MLP neurons of a small language model. Each row is named by its layer, matrix (gate and up: input weights; down: output weights) and neuron, and shows model dimensions 320-511. Each number is 128 + 32 x the weight over its row's rms, rounded and kept within 0 to 255. Numbers have three digits each. A neuron's up and down rows have the sign that makes its largest values positive.
After each neuron's rows, "fires after" lists the tokens most often just before its 100 highest values on Wikipedia text that the model never trained on.

L5.gate875:137151153131149124074152138133110110132134156089173101153084097103158085090161064136150097134114124106168120096075149160133128117136084166111167107116050152058215125165117050071137129101134125170148129109152168117111129152106174132147147110110085118180125139143099160159156124171126138133167163140180150089104141134122144121122107084155143141214172095125156090100117121172110138124075164100162089102078114106082104223134099162063191153163130106122117138156199100074134135086081126134121230139102110158098134103145115136111089141128180140061093143125167239094174108112108086140
L5.up875:114169088155093158112130146167084113105127122151104136115153149063122159087099143113106099143125141074124128143169137126150144069120121185134048077183153134126161153111169127126124089183100157109146141102160105175176123132072114141190170097121145132101089157073057166154078172083092169158136122116123191146137097176070117139136106147167181126181131134149154154182072136099080161056147119153141102141135105137160132125158074115079117139108082104146116125115155057134094124137160131099089103124150147132126103129114150118138111144123178136109107104123138205071155106132152084126
L5.down875:167170135118068132110115086183082059112114127175114131135133179122120085105121114137129106128130149103117075135145110135121135149154185184131068075076168131101149141130162166195112103170121158135158199102151057129123129151124124096124165156173091168076142155117128095148110132085125159150126046092077130089128108114074167095124151146165204109174099120134121186177096128120169129094150105104171126169125129149141092133154182173067139132121166123196156131129124102094134108099182078115120113138168157136147121095060148130167144170165155135066154113137129127137094122128121133200
fires after: "′", ".", " Votes", " |", "4", " "

L5.gate931:136113167114143109150109077094089162176138146183185135082124123120165131068086111148141103132100137111139112132085178163130180139150130122189123163164141136134125158145146172098138145175133095153090101100107097141128111165124047185140102122121145198142100000126096106122099185183070120057151116121178090112083186124130156204099135115150196101152134131108108142111117047102122145107115138172082114128092078129186176107129085123021139131115126150161130065141165130154153135094116100114234154140103171125094122099064150110159165217135133119084084149134109130116149162167170078109
L5.up931:107140164132186158154077126124156125123174136157134116139190156139156095114155107162085152161155091114186143161101156124136125132112136127109100056141109060199090145176113151124179023157125082144096136114086124197137127110144114071127156137105149201135072147074121113115073126130112099129115124101160095194151114109088165135116060131096119136162168087109153150150090204129142153124050096157126099108116114178141151144103116124111140129154156121133093063151159108116143112115127164124208088143111175178135039157140154117180180185135137133042106142114129129127103128095104045160
L5.down931:151158129162179117117155083089139065149118105160173104098223162128125130139164121119091136111159069133086131157140184130141153129136105118127134154179193181121134111170138114136118086169211157169103140112124129088081144140166151104196117086118128129182119121101190158169155122169090157176097129150154126140142103183134147164161117185122184149118063111135139112179069101114099125164119132058162148149087149117141162100158158071130107093129125090102143132160099147166127135155082139128162147111126130054077082096138104172084043149092128133159083087066099103149099151118104147173
fires after: "\n", "|"

L5.gate1180:150116132162118117119015117044150138164086114142132172078164087123099157164132159115142167173135140097104121166134081089109183132197142153140083126105104139125124164116091072108108144103129129145134171130050056089116158161123149177111109164134112165117128129161154139104099100132105093065135167105086145103133134125137145118119133095133108152172143106174096147214139092141113125147111204129116085122133124104133134088104136093134165116108125119139176121087138046095103181088179102174076199159119115137111134079099135115162109145098093133144172108095130135131121098076163124168
L5.up1180:152152161192170151085105117123113178151116170218149111198128137206144097158121151107185164141101082090078161102136128086099079105147125135137179133153128107089108153117088120099105113184065104132117076179146189163160080175164114135125063057093152132145130117163137094205121123135116080121124129154073063130112133107094170166091140140093095170119104150156159145114164112091103210084132133081135121115102108190121086105148128089138108098111134189200113161151132119110149089168190102106102117148169056131109171139217122157151114118121131122082140216128092088140178129070160090135
L5.down1180:099154151155099123089101188174130128098115169166111109119118116117129114139139111121125155136125078123173103168193115127151115129156190105154151158103133105146142098144098107136185115113107120121086136139071157169133198073182160157105093088095132135161116158102126148125156155142149108163129087140169121130116126106098100109150129123157109115099141135148162133139159101084102166132121118144125127130134176173120135134117087114056133167143177111086143153166150092102148123143149200092067113139061149166089184142122121099132160159120088098200136059182150110122153150139145134138
fires after: " |"

L5.gate808:134097139157107191168166110110142105142116142151128119165095125078110122085129126166203153144133114061195128081120164118147116134184174156144177132159105153126147156144138121145133093145153088099126110134076121170133129129099110163078084120132113118153155111128109053099190091088113114108151105064129171156138200141158149127118143127089144183137118110167179180124083162128158099118118153074174105117098121101097100160121053098148141194142132090124113098147134098106131101145097134062064150110057124099119086147140134070129196161115071105155102130093084106156161087137133154079
L5.up808:140139144144133090133134165171135107163125177176173134070102136139105125133172138153197120192121123103156126080121122149165123141138154167077108117135179153109106134116141147133130067137087085173084097128115060143110121097148083159147081149107141120109162113086109122157114125113104150129177146092123139119145129112133094136192179152142091098134148103110142140117164176172129182176122137161123092121206159099159150098176156131085137125129118145124069164139095147103153186178096149077136114115116091134086046106139109104180155149095118115116171073106114159148148171108185109115
L5.down808:095125180128132116088124176115165119127090122161060101083147114094093142133066135128213188138136090151128128128162177122173094174095122198122131128146068155189111087142097096128147138140189158087118128078157158135137096153156129152157162108084164047104139130127187108107131099139066114148096119103070161145096111150081094191106088141117159084150122134134060127092194139070112105127090110113110111123115185097080130195159074162110171161135178128124083161124123147098129098114124128195116227131126099122103185136154136133156138165122104127181180122150099120092159158137139114113
fires after: "\n", ".", " (", "-", " \"", "|"

L5.gate197:094191113092075100142084175073150044122114164112143141122102087146118082094133116105085117085149062120134123108114155153166164176101169122102119071144139138122053121171149067128174143164085115122182149154112141135170225096137115098141101084116080125176106146067105150115159134102130109149123148103194145106149090180132126108143060137096128149073160154153117068091150140055112148184134150128144105104124114158097162135171106174139137146103122058134101131096116155160139102153124085165160135133122046108150136163122125126152182068142151140102114100118094088118136117178122112161
L5.up197:070159180113094142134135074154138097116131091114151163109119163178098158120177092098138147132145100078160153099134143134104134159154121067131127117154121057135050139149123115049120189122210106129141176145135105126153112092149126164102109102136128158116111127110041189112120169125151145169105214192100082152131093175146164114076170126108107143133110173164086150116102121152093083077158122115143104075162134123120166088129091088199113165145085132141091175194140138155140089179110157146124126107097155198090143110127129097133223155123116105077106118083121164117128122105158123126
L5.down197:193134157144177097133149132116119067100082122137165140207131150129170165199089074130168112143134151128053174197144105143148104128136075087115139112068093149175126053100148169142148099130135119113108102081208133162161168066148139102162163119072099139155168030142098163129115091087160125120096153140067126078124152138107114151131163122130157163100156210145167112182183149120106163114123070174133104136140122084138127114149166063118131111179163170110122088169146163139148125117110124087156158113107075105189116092105185107179157095103122130131148115108107087074145147169154081105
fires after: " to", " in", "'", " on", " from", " of"

L5.gate38:107182078094124160102064122067109106114118141127093146080141128142155101125118175123086167139124116120073038120120176154106135126132185116172134159165119151106102097021077152125107149107099144133154099199159090163133169082144124170080174118127105133141145079151129070112167202140102134172114136088072024088150089059134055143175077078111136089145151135165091157105143134095183154147098158117152103103123107107151117092134165130149103125104091122110110074101139135072168113144124140153108144097128133094079171172081122136110170088087113157114117091128111129139089133117098128169
L5.up38:095140125140180144137078114150158139082211089092167112108156156149101136144131104088141153130083114159133209098085176076159100078152115102161064142073162111129101099143195150167152100094071091174138133129074105159106142152175176157147183094112052105176134143120138136159089156163101151091142134130148155154129110203092068151140066080134171101066120018121173108150140129117144092154146184132054139096167179124167130136094115102098136147106095070149172113105154118109072097128117107134132090167139137158143159124177081135126109113095142163153171133104145114097136119113128100112
L5.down38:119160100160106141137132111185165130143110128066138133080107169163163107140086086127177142089147135111110143064117142136106102099110144083131184096123091127142142105092155142130095124115104076089143115096183141177129184103105149082114105111150156077070110153156119077138057189124144081091205088176126093155166082124133163156130125090156107137189125153114126175197117159133178113084135162124113167097155124118169076126106150113069134100114149073116110113160083145084160151117099152128086110180109136140111082135160129096117181114170100103159147118155140123150116095117159144116
fires after: " The", " the", ".", "The", " as"

L5.gate379:071109140094178148084049145146169144099104123069066132134112162062142138155135169105152155151125113076115197135165058146095110111103142157174150142088067144203111143169133103136145099132100149101068066162210148154119106117138124146122160117102136168139111151172041128126116138140095153158159136159123153118112199106123144132124141155143109176118096127151162172128127141111193116068173089164155101151159117133064140098041128144151147143139109156132162162155116195114125118194164117193153179133153105147122124103110154140148180102106124167105080097145107130116131182110082129136
L5.up379:128100125059128131077150172180120138126155122130159098133089134155143128123126110064161072106097211144141145145118195112109148128124141132167180097104125181126152099203141180136081167151124136183128097064188111126145095140106129167133118088103154217116156109104198076172123114128121119177141119145147137128152130139064143135159133143171103108125153104139118195147138120075102139101085114097083115136073147164164148166135146087147155117149140122118106126208137147170111125152192076059203120118097150141197155126117109155114053134163200131089088121148173093196153119151142077103
L5.down379:095155165184149148146116124134101101078171154127124172107118198106151122104103120132151053143076181056158118127087081115157105180136141099204083153148125128136118166083125138162153119094143164131102132142180154152104145068122135144146110151125150171110084166102185166187155109155114118045123146105125134113131169110118154127111095134097133100163154116099099113136049129104092123132060151087091089149158080152177199091156096154146154144140136144076141157134136133076118174130085065127139170140127061113148146131158158123158137206103172122122170166088148118099160159255095091104
fires after: " ", " |", ")"

L5.gate3:110113164081119135164132087093075133127114132123113065127102122133122176126158106105176164168144121135070167122150091187069115154167128115096089117087108164136117090095167176096080112111127089149112136110208123137103166118138135082106051120125055107175158073138169130089110170120116139134118040141123127148128105150122072139130130090111159175107157124107158174165070090158094133113155107160154082112105141119084105138104145164151118081128146151169126115145100244140143136112151131146150191115070149117103094148139082178158183207171116140140126121096172089167137144057111154147
L5.up3:119115183116105120077071134160070126160187112185179120130140138137138122146110097111142138104151135115103132145127128115117124070126163125113147077147089124113167161089180177145125090101130136093109094113138059156089130195060089126109107073071143096110081174112130170148155130123119182141086172055108133147095115155103135131084119071115084102128145110157127100132119152124134137171168101125110099126100130144168075083169144181086150119145145120144118091061109112112130080167088093090152175113136057114096166132110137135169163124097167183093134151125100113172141162155158180091
L5.down3:055197170068161113121127140133089189109150134160103096067138141135075147118162125057137154145181159106130120105151156145103149080143113154144066120117112105165138197155168197158173102086116162190141159168150143184057138131164136084132173107122151147133135162129147109179132145126138151168102069130113129189087131184171095122140147110173158089135046161119135127065131072104130092118100136143145082108137094093137082098179106201097176166140090150102129109103153122122144136079125169098103139146126147132102115131209070028102136155126110162122078180151149127121147146089138088125
fires after: " ", "-", " |"

L5.gate340:103082138206090127117078133121191130103106112133187143100097134123083136138085066112123125062096113128101159138173161164118163124172142144126129133157146185153087151161149066130071128122140102104096101164107109116077134228217110101149230136080109054134122192157163168162138104092103146116121146142075120155126187145146126141093082096133128118169122148116148169146134163094133060130168057137094085108137182095218126145113134098104149175114135121114112116118161168125223126144153191152142136103080169144148109181095187116163152179169173107090116118110099140154183083074152167138
L5.up340:119118152146111255098128098168120082191119125101162085146159132156096150093111088104159088114132089174103223157139144090165165096135129150172113125119153155112137133103150086144086172114177086113133107126127140117171135142128126144116146130091076165165161070062102123128153097130118096066143159140104115113102094089114125061062094095111097150138081095085112150106164184087138140124157145134163154141179126046112120151101114168105117163109150078098065129108100085095148099144155104139112201114191162139109117117084133081128152117105141134078120195139114126094140149148141162115
L5.down340:102154197105126163123102093085145146114110099138090088108129123092134128130133131132162161146119104110128089051134089081084166117152158124079067077198141143095120138100113114106114154063144174168155128143111062169123172155115155105122183121127127153087106134147128116179131087113159110101100155093126171068141131099115199120134124119077078110132118139106101086106117146122115141132081147120196120164118190118088150200130106110125158123098131086099134109197102134105117136155100153091115181108107140159161135131092133087081141125152133189067133129115141168135107205096172129085
fires after: "'", ".", " of", " for", " The"

L5.gate152:156129162090119160106136105132098172131108132186102157084085058104131144122146116098094158159136069110077176121187125146104099113146111070175116102080110112141132147120099137165123156113136105129151079176070000139100136098189061102147091106077120071132163115125088112154115136114109108150153082117133140128152133136135139111141125140110214121100108133196108123208113055108144110139134093104181184116104111164089116126130165118150115109113099084180100136140119152106109121144125150118157170107116156158141163109169107121147176143235169123140126126142128172159166120122145153092
L5.up152:163125035106098049118175120165182060119090136093163121168195135127144143098086103135079101126110084116172173169137116149185073183112126097138101086133148152087122140162143113138131069108152142160116111142151101120106152140097074119154077086159104089118131115088144129111137159112132102159053064140103108189132175103103110152161108106136160140099112122174171169168131120124176115174086102151090156159082213126145122200180105149113055085114051141101128151133112095160140149142104105158112084089079130165131142104083143106085111157114138101102104093094161134157157076156134137141
L5.down152:145122065079102157128086129160167079102160123101132153131122165108097132096114093130110123133123145142076147127116143127111055056167153101089128128052148140158196129138122125217115154254091134109132143174124103108142119133138110192108108193172138098122144141189093125168139084171117109153119068149151122118132159072175125125102146118118083108193094128088078091196119148118162104152127069119125091084221120136158170099156176134137127204141097157088093115110111082121137173142146129112114127138123129154107124113172176118123139165087121077106099166134158176134132088177128138129
fires after: " \"", "\n", " (", "-", "===", "=="

L5.gate335:128133084101048122150135078141148099160170097089128149113121157121114116146144155104099101089054103140140139104111110194113125068126159084098164145119059159178131140147157107150125099066151090143144113048114097189130095172134142113120140120120098165154169110111136107116164141113116083168108081126116146130095092130134145099101112096133117188106100186184136133167094104110136134139146140116065113090052120140086130103104140057172216097096131126195124149117177133181127152157099168139143164138156090151146229093127126157133135133161090088125120137097159141205112183122149099173
L5.up335:101131149130184111153081148173158148075136155136146151066120143119157159080189163085072197102114105152120149146093093128097104136101116118155146125153158154110095160137084119097092172120059193172114134134133125127163116161111185140104113149158106198159130138139132148139093134123148169154106133121087144090129156097133126162130099165155172169144154120161184130096118183184141108104057097123128144155128141076111145110175034119117091109106106130109138180187167096130153140148182128096117174114128127114139148081094070160082107169150153106114084105131113126065087117112194064135
L5.down335:157070101158115107163109137103180095179152160134181131093115130129164122153142186155098116147197132135128129085102117158179069145069103142141161090123136080070073198205049138121141118057154104073186170092129125151074120133157089096194104107119167111144059155151137098113108110121122110146158129153145077121103145137126137127153133109152105081125141062119132105108159160122068058170129114163167138127087125106158130090103113108092151205090101111077120089195121160150148147140167128132105114097189082102172166083164131121101160111137135154127070175081147115111075116094135129167
fires after: "1", "9", "2", " ", "0", "5"

L5.gate979:107155130135135104119105179161109171131183069174133057098135098130107127162126107128162133108127152131150125100152162119181072136102120128110181119128141136133132163148135130099108109174136118089075106186104083121131130165168108137067078092072132125092157150134117141146136158158122177147158083172163093107131133143147087151164179101154089139105121126106121061136105076117131114093132150102145090134118190150097160119173141207114087218089132125083131061096111149096153175152151127108141144116166148124102164122111117123108140096124145159153134074105078078138096107119117067093
L5.up979:174107090149175140123095097098126144152078150121157093131146127109125116108170129121110079071088114149110147111137171111087074135116080114111109056177117094170159160103140130148158122089101096144095125127169130147212098119177145091110156148158166099168137146097130152113129112148040085128062097101087158139169066144123158135163141118095114134161135160117116114049111115137132143124131129139080159135095137138098122095072180149152137131145115112123158148160126118148174099049099070091188110126100134105076168150105153106102122119119114190131114110141128111145185134197079087151
L5.down979:119142156158139081115106108157163144180130148143157134094136126129121136130127088158130077080151138087151165130117118145098136141084088087108128081111158171132115100148145133147133135127161099096118060129114110177126046065119173132177126092137149141172159127171086129105083115135171153045129090147102174095163141096129161103157099141112144105188164112103172148144165137099104183155067061112106105100133065139032144152133168176143143186188121129144139138136166096097097166138124038166200133117113066096094177161121079144106132192111122141076113103145126156169107077137126126190
fires after: " |", "\n", "0", ":"

L5.gate5:120163118178075120109127111155153112126173057120179119132108068136075164090157162104154151087141104172102133108127106088170095116084102124049122096149154125132134142102148143147133188125069144086027188144094162075148068185117136154171126075156063087131130097148122104119089154120127119162145112110137153142110117071138090089149081133112111139131110117071117099111186125160133077148178085072136124162153109148059199080088148181135111146158061065164075118110126111083137122122153130138111072146055124100138109153095142143122110104103122126132139093138090088074068150164164046125
L5.up5:085154146168087072098171163164131147143136072055139180123146123159121123150114126112075158132101125123156107162072142129138161154124104159169114070109076177096094147090121171134185040142074115088085114085149101140095189097126130120117150084111138091089109107112164099137132206131190157136077132144119131090114145147157152144149131058126156088121106153112120123114141077191176166152146099088157142157169120090092144098055120116100133167115152108078118143099155129111108171098139084146106162166155076093161119087093144104130106120098189181095141148159034152160142124182072110149
L5.down5:152166142146140049133103169143103105082113149140101107184143048118061152087140153100173114133123158133114166128125211095132118115208092128133092107130113130147108158124149169126147147095107081151133148107171151100129174146147091166161111122144116126121107132153105118115114137096088141142086127104128131061075123146114119103155117120091132093131126103136140096127114135146124143139114166087106116067111163143095165152142132091164131145138176100153040084163175145148129110128144096156103114151081134122094064142169138116110154134051116150132154127166127154155147120113139092096
fires after: " ", " re", " he"

L5.gate1097:118146059113188138172114125115119129128114157129136031153137103110126112136132187156152156145134186082171144097164106191094139129135143093118114189166163161131124107172113062079140173065106054184122074196165147148132113119154167124114134137135112100149074144137159175147149117088113076143142109136108080143128166179092144105142088156038161117123145128120142175092133159131122154056142136145109115092108125131104092128128112151090158130136074115134118132077148133169154152166228142118118155133112061131146160053088120117158056125077160175115108152161150135120152169121112098076
L5.up1097:149131132200118139186160107182147124120178085128106177154143150153116121101105170168067114130108096133076103123155140171111128142125156110071085135175172111123127159130108124152150173153051120162173123152149131138156209145095090184094120087136093147164182122190137140185142091136122092121157071183111135125183112083093145125119149164117178127123125170130119066194121103103137126093017118132143129099106167144194126130127153136173136149125077144122122123123142106121083141150096105071084169123145179106120156157124130138138156153118052099151153115155149138126132137117040064109
L5.down1097:123183168159166119087115124190113092137127129136110182139136154113091112067066060135129150189067149128140087150153157105137039099135149093162114118097178114129111067095107146168124064112134163139163129142134127124118107186054140128064135177146091109140100085152174196080160160153131104117242097131043116131123116104148114112155157113094198146068155146153054086105146147139159056138067109110162149143162123092153133124130180112157110173156155088150126112119138137035146093106061128147106190135146125155145124091079127125115143094152127159104139103152114128106157131176112135101
fires after: " |", " the", " ", "ym", " in"

L5.gate275:135071148145180111105151127134139132154117118103103118173116168163118139056147158106108098117100135100117096109162138104119166108169102127141117159170144051088139123102123141089190119124152116162139070035120125130121177132159072089106169162129211155137079145099108159116077130118135154141136096095083110113155098050138077119140091131219123197144130146096090132139122091107195134174078191087164123158136160153082164156090141160125093177093095103125130120093121088112125096134119134113121128106101148148139122151154067115093094136170136060095072190109153129103122147081091122066
L5.up275:143068090105133106182090114119138157160114157105168129117120127131138136200190136121116097124071133103120149135106088093150099110103091108142127124175230147091153098169154082144080178138129120106117156130126124183085078107149165171177114063104125157114130142114187086152115135122122137122136060110100082102149136127133089100138077131107115091146092108177089166067132088131103158125189132123150097079125125063090111133160119150090127115143119130203125118101135088085076117089156062146114118162138129165141068139198111142074166132099096167040130144119199175142119140096127135114
L5.down275:149068144097156127157171145092149152126098104169142062141188104113082124143111113127083095133109173116103112065117150115156124063053109127128159145126151131123144082165140142132102090136114116163106074098115116131110048068089141131135056150188135172099082079105128184133175127179146126202152118178085108115159151161177087109153093088127104159149121156161128159125050123153113096158092127116123106116074128161140131138108115082120106140145136110128134163137105092044085087097104149113087146119121128111120086157138103127173060120102081101146156105134157097179097133123131155160
fires after: "9", "8", "2", "1", "0"

L5.gate845:180150122138114144111179128106152122141165167120146148157135070149122145141120095092141112141197129172124131169131113087105188058187122142087127168140160094123140139148079070157102104146149102152118124152121075142127114094138081128083076085130111098171086161129169114165093117148128128173126179133159056149140117095137150119130177159109182091142159139113132147174108145136136166119178097094105169131102181164115184138169158081130137096105149089114094194126171106148148213126140192122085119132057127153070133073151125116165169102153062137114184151162054107074123110114094155154
L5.up845:117096151118056144157105136124166136119117153111108139112115107107143106129126193093091111138143129071127148140156119110110088158145113158133150162137149121212177156190106127143097141146111145092113125181101169123178199088136124130189111161139164178135102124145147216068141131108094070097104156139106130145168140037114115078145147141070130114141149107119109175126210157151106135126123140086140142092153110133116220113199084099159075096140081165106117166138098072162126087129105151081140130088146126115185095148127134116170100120135146182129105108102094109100164132129127177146
L5.down845:112095131176082083158125133125142166142080131131143112063156127097130120184134117130165110130155147114113092184107164078092130122149101150106131103112121129159144139181092123132150116074107196115097099161105173154161103194121083049111148178190054099132129179139154162128137174182044123050138098132130147153155115132097132117153132107144165181130104109124119170101183133123086151111177120102075175079157125100132092109162103124115139151079138174105125071138127048078142163112126077153104179144155114062120122089128127163194125105127123101136143080196109135104093096090149145154
fires after: " ", "-", ",", "\n", " H"

L5.gate1023:122187114108079170150098143112122204109131136048108107121169179133083077161110098141206118136158170128145168085107168068087081142115131146144099124148122145168114140167103135103078100144142110121089155091151132073133117166151105061151108146111101164129138132083109136108105169101137166129085093125127085125121139091126126180126089125152132158147194129165073122150109128086137146123106155122169104165076099119207145160096113125157106186100159104131150099150117101132103097158083069090112146157144095101170143162063077172103139146134195133125146079199164150110178141065117131145
L5.up1023:109165107206172125102110193143084094135087145131117099118135146131103107239144077123116068116111133087117054111152145092144119083108125127126080102170131125109119129100145144166135107095097112119123138100149166094153136157168040125160117089097155162146154112163114111161126194164133087118148131140120115122101097095132150119154105072128095142136172146162088177171138174084106107148102159124174164165102103095079139162106179079178110136100124141124103141117220126149147154120092126134122034184136123138138148120140155102132161131156118137159151105144145115192163151098146117145
L5.down1023:098109064132188135171112116096110090104108093150109077145100107080094182106124191127156137156115161138091115090105132122130156147138128134137092120093077145094135150132130151146137134146132113163158087070150125078133171092207095167183109126135167141115111130110099081094159061122086059117157153071135162138193124126054078113114129144130096148097101146133086104136120109134119092148125131129086088143131131117063156116147136146128126144154097073124096116124152101159117113116073134127169163150133080119159136140137102149113181046147131093095110140108163067122175075122126104172
fires after: "\n", "-", "1", "0", "9"

L5.gate587:142141090121128205116086113117109123153142107161131106162056111109106101178163084092147118127145138171137107123111128149079111110126134186097112166137131167128141129101118147159096103055098148096092099104140124108112097129126147126070105225089147094146085064142143155104189099090115144187103125116152077115157062155121176146114179115133035179151064150105124152185127179100136131144140101128118101126056131108098164157131182163145102136047133084114121106135129134093122106124103141049130093198117162131124143094138111140170109139125103130083142113144131094123079106137031144155
L5.up587:114140138147068123102112153165115165136108121124156163095157063103212135114120135114161160133093138061117139118085104100097074154177148096120095122100178144140176135127090132124126200146048127130139157112184162087118070137125141106127124077085156121129100116118153096208126111110140166073104138146095120126144125101164176174116125133139125202131164162161143089071122117144114199169128155114137128147104175198115140067095119141120112129092097228152109158102142138081147152086115178147131143107141094139107130152146131193139105153136120100145121131109134069130154160055087144139
L5.down587:125062156133115128031165188128177081131131158084131160126118142062126120180162122176134102142164128115141174125092116087123118117136161059129172148164108162066101148103143158169165078137153123137121082116129158172072107140173096158147084175198094129128122161155134120174151119141095132155116149109113163192056153166129148161083119136144177205059100162109196147098160077127188167166126170073102139095183124141156099095074139121130084183153130112100176109142123124102102164167083100119123151160119170095091126122062108134138123195167130123062089029075116136176095159143165122182
fires after: " ", " #", "1"

L5.gate78:149126159176130110104147105145097151133123062087137114122095085100155097162194130068128151125126082110213065121074147132144113142105124164124148117122138068165105100114139166147173119138120096161109155186145114163138122124121077099087086081159106118157080096061121107137062151147119113181121131089095143128206156132128138108151100117133149094191089122073121145127137119135117108151106118090109109125096105110112124102177086115131115152123139105111086146152128145096162145098147110117175182199101120077150104126074156132128145061132112150084123166141190112165138122166221170173
L5.up78:096168120128110040185143157227130148131140175215106068103055142152153133096102119181124111168169101116119107124053159137172089077155092137125146073133100166114070111067090192124172129118137184203145189137148172141151115128112139144083069125102090110153120120072120133141113146121108099093087084121112122095085128163085133148132110108128133078137170160108158049150060147132152119136045151072141187145142118092115163126153171163129139139134122149143122148137150148145155111170139125163104205159143172107143109127160111115092158170155144121091123125113135146122133103095121090140
L5.down78:122075119139131151111198121134118141114125153107144122092140168054124075062094152113191154121129148145176123079144079154096139205116110082106173158114145138086125114159195198126125173166087135154136163185161165086119100098188116099173064068132156112171122063123118117133120122122124145152144116105178142140111087165094063155157146072150114163075196180098070101159146146143079097153119097135115102137093120124118100124104114154122029134093154127115113145082141142136126107066144129140116105123127123170132109156084113120131182160077131037144095088150114153145110151095167187194
fires after: "\n", " "

L5.gate468:044134160153137164123124094144070128159133185134086110137148092126109158165148150147092129127132107103080116076169109147158084142118099143109119103187112177091072101102118160047106155181118077131087138073141142181141116183122151132093158162115131139221125170157165134119135120128136117101098096157147153160127127144129155091144108109091149174126109174141089136099142087147164104126065110079120163113100177210088085169115169088116172148111111165081175142182129114164153145167159091146114172085154159126114156128116122124148054145131156118132093159164153106090071118074102127154
L5.up468:135134146098120132174145104146120096181112135150057107102171157109078161082135143169162126200088153103139124111165107072147121113155099132205093077152097091097113142148095107188106113126150115115207097110152108121129141148165150125137112117130088131138134114103165141141111167116114152116159159178130152159180100136181075149127103083081193174158065127115116178148148080156074101117151202159170141140118171171159117117137122110102165154108118120121126172120084141131066107147188104084130110143123150124115205142115112155085134088121132127104104093166130109141110170163062172114
L5.down468:161139076138197132118126131138132179144097170085083163156116136092122129134127094110145116146121136146122126172143013155175125102126130179161099071152166084113159125125127083110093117129111108100169100152117125101156143102173154149087082134118185109127128136133153140133119109150093117151153178105108117117040097089134107152132120126155066148128127171154093105128108135125117126041136144114103156086108153089151096100151119149110159130130122147152167139131152170145135109134150128108079066123136160153142181116117148149192174109160177163120101112201089130186127117135147124177
fires after: "0", "3", "5", "4", "8"

L5.gate925:137139112110122153105157145110089097099051072096111112184142189102134097149133150083134145149148156202144127099113134157182164182104160142142162100098195113109122125147142163132136087115157085201119107122202165141151102132128104191135158143096123167129182169108113175128129146051080116132106111148066128131105101190132088153136167110145111163123066073096108138138151148172157127104097167187166099124102111185138117132150089124148173101136097121120075090139111159135177137126174121140110149030095106147130162121128157090144112165116198114117163139148123101155102171096166077060
L5.up925:150136156131093139168155153166126114090156119099164113178114129119146180135132120098165148063115099165039119115076107112140134109130184118093175155098091163110084166092098128154114160171145121111123094149182142163108128085160114194141075066143146239137088184142134088108142124068109092176105054118124114179153114131142151106100133098126139109131097161125133164141110141087096156120161129160140110142107164171086154081143139136139161097151127133137071126120151130205093074115164111106102125144169112174128095118165149062163164182159192099170124108126100105151106166136171110140
L5.down925:093159100098139124135113156169064053201074137172100121084107112126174102159140084132155188132158086110122104125156165063124065127082146154185094157172161173167132072071145183164120116140165180146132150218184126164175136058097123075060155188090166176129117141059109169127120108079112168084075110067101144129155181134113138124123083141166146144115145153128149121091083138102104144114076156141104106134108106146076149164158109133159100136177105105083170099166192085117125093099127130155142128072146165154171152130157115145178159144124147113125057076147114110125113184113109114129
fires after: " in", " |", "In", " In", "l"

L5.gate945:120144121119033163160051083117173097104120123104114139086128136157101104196108096096131138199158136126165154112080120156130134118137185076140163128147087149105120149140131055092123105171160141132090151181095165049130185162150160075050098138125105179151138041135149153174109142159096108192087157123109115129159112140098151096137110115086126118137128137095172106178113081110180169089228085093142122122072104117129100121147102139115144133165178136134117077097095185155071138089155063169175149164088160153146122191124133212077086148115130103172096130145000088067090083137108120091
L5.up945:157132152074172079102107137049103095160149155113141145077120152094103148154086087100086135147150159128128123095159106099134107129139130105131110110146064098069154132138125090156102117096140141183051131116093109138138111171135076111183148085138141147172157142080086126124179101097110180067113195082137122082147153147093069110119141143152148131111147152086168116099119158124173128147102160105157123135141100160136150099094106131115109120147061090098173140106095078127169131136133077144190084189117152114143141112102124072151042113112135173124182146143100136170081120079132127125
L5.down945:166127133139102142119099147069092088133113113131137108110127079155088127123110123041068109153102124180130079148114182098124090195119113139093110132154147153162075141120144180110113127100064168158145187140107051113147142077177171124165077175116159092112128171097140171113119066134189182065133108129099138116162078145159099135142163151134123099116091108121032139120111153106145157110118114129148137104096152152107147108121121163090098141146140111127104122147065093157162146162102169107176104113108077145129124096129107057108108189106132073101117176114143171110115157090109119155
fires after: ",", ".", "\n"